config = dict(
    n_layer=16,
    d_model=256,
    n_head=12,
    n_kv_head=12,
    head_dim=32,
    d_mlp=704,
    vocab_size=3629,
    activation='swiglu',
    norm='rmsnorm',
    norm_place='pre',
    norm_eps=1e-05,
    positions='rope',
    rope_base=10000.0,
    rope_fraction=1.0,
    qk_norm=False,
    attn_scale=0.177,
    bias='none',
    tie_embeddings=False,
    parallel_block=False,
    extras=['capped logits'],
    init='normal',
    init_std_qkv=0.0374,
    init_std_o=0.0464,
    init_std_up=0.0535,
    init_std_down=0.0535,
    optimizer='muon_variant',
    lr=0.00879,
    lr_mult_o=1.13,
    beta1=0.95,
    lr_head=0.00918,
    grad_clip=0.5,
    warmup_steps=200,
    schedule='wsd',
    decay_fraction=1.0,
    decay_shape='pow',
    final_lr_fraction=0.0,
    batch_tokens=[65536, 131072, 262144],
    seq_len=512,
    doc_mask=True,
    train_tokens=624800000,
    steps=4820,
    dataset='wikipedia_en',
)
MLP neurons of a small language model. Each row is named by its layer, matrix (gate and up: input weights; down: output weights) and neuron, and shows model dimensions 80-207. Each number is 500 + 40 x the weight over its row's rms, rounded and kept within 0 to 999. Numbers have three digits each. A neuron's up and down rows have the sign that makes its largest values positive.
After each neuron's rows, "raises" lists the tokens whose logits its output raises most directly, leaving later layers aside.

L9.gate373:422477541480445535592520505478481519476500474510509475485541509496557528546419514522507547472579536505574481527577488400498534420561553452525534498542496534505559530519604551462430523476506467448516423527488525477506551466472476496543438492587506503554613569486540483545427568461469559525573439462535492551496546486411564501493466525569502553480528490544487481458578510507469550497474
L9.up373:452484557492364531501474542505464527471510494506493522516552500505499543502506550574497508436530471511543499550526586520543514514506526546497558487584527508480518522562513530491542520482496483512505473488519503493414502479457574476463421480549486498459490504587513517509531530437532564454466458432488495506519558423405566469449513598431487532491572509566500487490533522515480539425506
L9.down373:470475486564416512500518509502515589477523507553506592533538561506470493508466514474484481511480524536564467534522601474574521531510481469478460512540472515521449482591550474434509430466411452472508447474501541417501519471496506565474473471508563477485487454573533496454506459530520530577504508523576522549433487533436581486544565522508464450453549579513510488453480490495514536492504
raises: "through ", "and ", "& ", "to ", "+ "

L12.gate29:515487507461447455472535465583494521537493433481474422492485366344509507485521496490535482522532561487400544494452478496447475527501516525464511468469561485535515523457508506514510547451520503514411489499462466464535552524403555511481447474497466427580511487565453551504512462473558463466559550505529482424542511464494522494494461503484477484560594462484493588478493493446468507499493
L12.up29:570486471459563515578525507440442433458453555486496540463488510584496545479515483502513474453472440510518510471571516507522588502520571501499466516443442500479536439465584485453502475475551516514510538513493489610470437521578424475529477540511517487436508516484583462468474503567496482520485498468510579490477517484512559549497536549549475502437457509495431489576432463452476486540488
L12.down29:530513522457458463447467470563538528505491481446502442455424442339537507512587470470530524549527524488459543439462443508437453493480488487460482494501569551542423483509524527558493535487498500533477461497470534523467559497459518557457520569488510461593501496508473555519462461477548465545466583468501493481555497460484545480477439481486456454549614518549455534518528527412476438496468
raises: "can ", "could ", "has ", "may ", "will "

L8.gate136:505444468565537530436468512471528512500547452428481408539508520429590419534506471560607513538537509549507530449521522515392517505525500452527495458465535502526505482474564487502465521535476502511507542516510409566439507484451438523551514566497507485470509471458450517496460474492489528513511555534544478549499484508489448579470429525485458459474467498429550521515561453517602493561523
L8.up136:558488427466480476445520466462452495488453469439468550492544464479549434518460403427438548502471490488541580484537510436466491447448483477510406479458502507442513516544550495488550478482450500503442470452571437416536492493497503476478550523535549512487493428486504515501477474489466476596481556529459470495436502496497510550535507526552491437447487526445506517511556505588518430435404
L8.down136:466521508454485531496474519414489528541548475511557453451592558506505522527447516613515555544428604498402509496489487576491555499450477447491490486525581476451519467571541498508491548409464476560454434495484518517498470467475543447492437503477494468388595485590491462495434485453471543500501527519464447519518505446537479517476484485472481503547499434499559535470481467466510514504541
raises: "=== ", "==", "====", "===", "  "

L12.gate599:498483532520464455438494449530431506596527499519512499460552467511481450513552482535536483472555528499494561464527542491465505411468494552514476473494459459511520558468522514533511579580532445538529493501479541495497560489504462494426514517442549537479509550520451530475514559473561535530616499534504508537542424524534464456519443535505522436449457482555480430549450519594529477430506
L12.up599:523515509468505481538501509563527526522492545577480475507516489447596526477529494525497496479540556498469531536523530528498498489453552510463485540448574476476565492537544481489462520511556498487501437559411540499564468443472498497472466446425493582509549528462512578541532546533514604509554540562532466570472446525532537475573453468500568430600443450471451410444426496508550498505486
L12.down599:474479525454542559516524543547448473515494464533481478544454496493514482445609504471504501466539540457436497446529497498485480522483515524501485510478451521455447536506515462452485486569452512492504491482478507538481490523524489485462499513513463483490498567546496514580463498466452479525389484408496459534529495504508463502477498538446536461446566567523560457451516415514540472508514
raises: "17", "16", "14", "15", "13"

L7.gate335:507541463505577455473488530490554483566495458454478408442544543517543462477469494509569483510431540542521468497462515501471475593484551502481474500492453422463528504496479469546420445552431538483510534463500474450441472460509486471530483498403466456522533542436504431494547436549499538503494514468449566470489562592499489512475483465497437584493435488497539526491529501481496507524451
L7.up335:491493568512526484471463511487518454523456487456492442438469531513432486502521495467548509477537551477505533494445522522477541570464475523505456529508530500497539500455550485570502453436564534565501506508512527544469509484452555445504424530480561525541451493410422474524452494492486619475540501470499523510419513493473442490486502525534448503496519493394578544534548492559458511485486
L7.down335:504464570433451467499473449459576483489538453476488545474438415455489584454502442537536554545584460454465499486499483496453544461494503534469490503583531449503473571477475525515499482471537543533460555441465513563564551559510488459492442528450554463540579450513541553490466486478477471458442446590460524472505489424476576488504539509484471496595483480536379471481463498492466532437510
raises: "is ", "it ", "can ", "they ", "there "

L6.gate40:456495535509532465508550502509497474469508479448485451437494525438570508491482497500477494494587507583481507474460412524518506523557519480451500501517448559529493575464555486454440461467487553537465549501485512463496501555458502543543553525449503493537519468536512531478529482450547493537502511496518516499551512488483561529460462476485423450533533484553481522476518481452517468534554
L6.up40:522531475449506469487524458461536489446521494415506482495516482476556551490469579552531526523549599515408501461502478529481481523506504515457572492420514549570519539518502502500429463436496518472455505529521440556523517607522494460535488497530527480514514435519499486428474458474538543501527518487536465491543484466500480469516493500466466535547557545502452466503491526460494441472500
L6.down40:433549527471515492508471539506557554535491486458466553502486529444538501485509469512452526482518559551467473456502578416541527531420447490486455528555511510531548514515519503499479396478477475523503473496475528482514562573500522443496436470530581462441550493481461515473486493510429519492571498484481500534522456493570561568559527577513470520499508519523560460543495510416489491545496
raises: "it ", "they ", "she ", "there ", "this "

L4.gate15:436511451454471486508527430542527530549463504465492538604566487512444426485429538549547478603484475523583504476490513505428515512464546533510494534489511535465501447498511512465501479467487508543448522422569550427486522521544531468548500482574538574384474489545523537470570499546430429563538538525596508507482464533546433512535475531476511506481478462466486495463528502545490521452526
L4.up15:501506499455475478504462437533549529503505484453485491553572469466425402470438535533519522546447435501557538463507488471509464555432526488524504560506539536472539478544457512476513518427460513579504514448486556491543561484564482579499573463488530543408537504488479533507523514542456480515538506515594481467530530503474517497538482506516538540482484493496467515523496493519572485482532
L4.down15:452566467441497552532552482538509527441509466519550511482552542443537434464474452547494503524527519510533525496521471522488465521492482547518481513531446603473595509539524559509531487458499490538496524462512510524397480510473491448462512455506538530290576504556472482446544504465521461543532452520589442530508548485505498503471441513509491545499480500516545460491457505518541466516440
raises: "==", "== ", "===", "====", "=== "

L8.gate660:468470504479520467533474543488523510462500509592508547469560505604504483497521512450553441483482468506537446510537539514459534566533489505589423511449410483493557537555518409587474398480510498531483546495535479453486496479580469485552483526490473511445480534486499465430517547497452469438497513486446554518457486541499453472542533440536511558487415550482546447475497490528437480470401
L8.up660:469507529468508450512470516450510510473509481479486444477550501517468489512477512511559473495470421490507485539515481527513538517506528516472493506475498444489528574496534517581515450550462540502543588458502466487532509412557427542498454470480547553513427509483488446459484481501444535485499483498465508496430432576470447513485520493520522533482441532451607511460547543520454477468451
L8.down660:570531531551470544464491448567468489540522500401480454511429452418522540450486462540463540510531518474416546473481460437476450486495455499454580526568542539503409506523493515448509529525533514474527414501449547512501532545448504527455539495476521452572506514494500579540509503540566485568533498497527501478560508472508536529488412541466449430502588490551428541480511497480574519480503
raises: "was ", "has ", "is ", "were ", "could "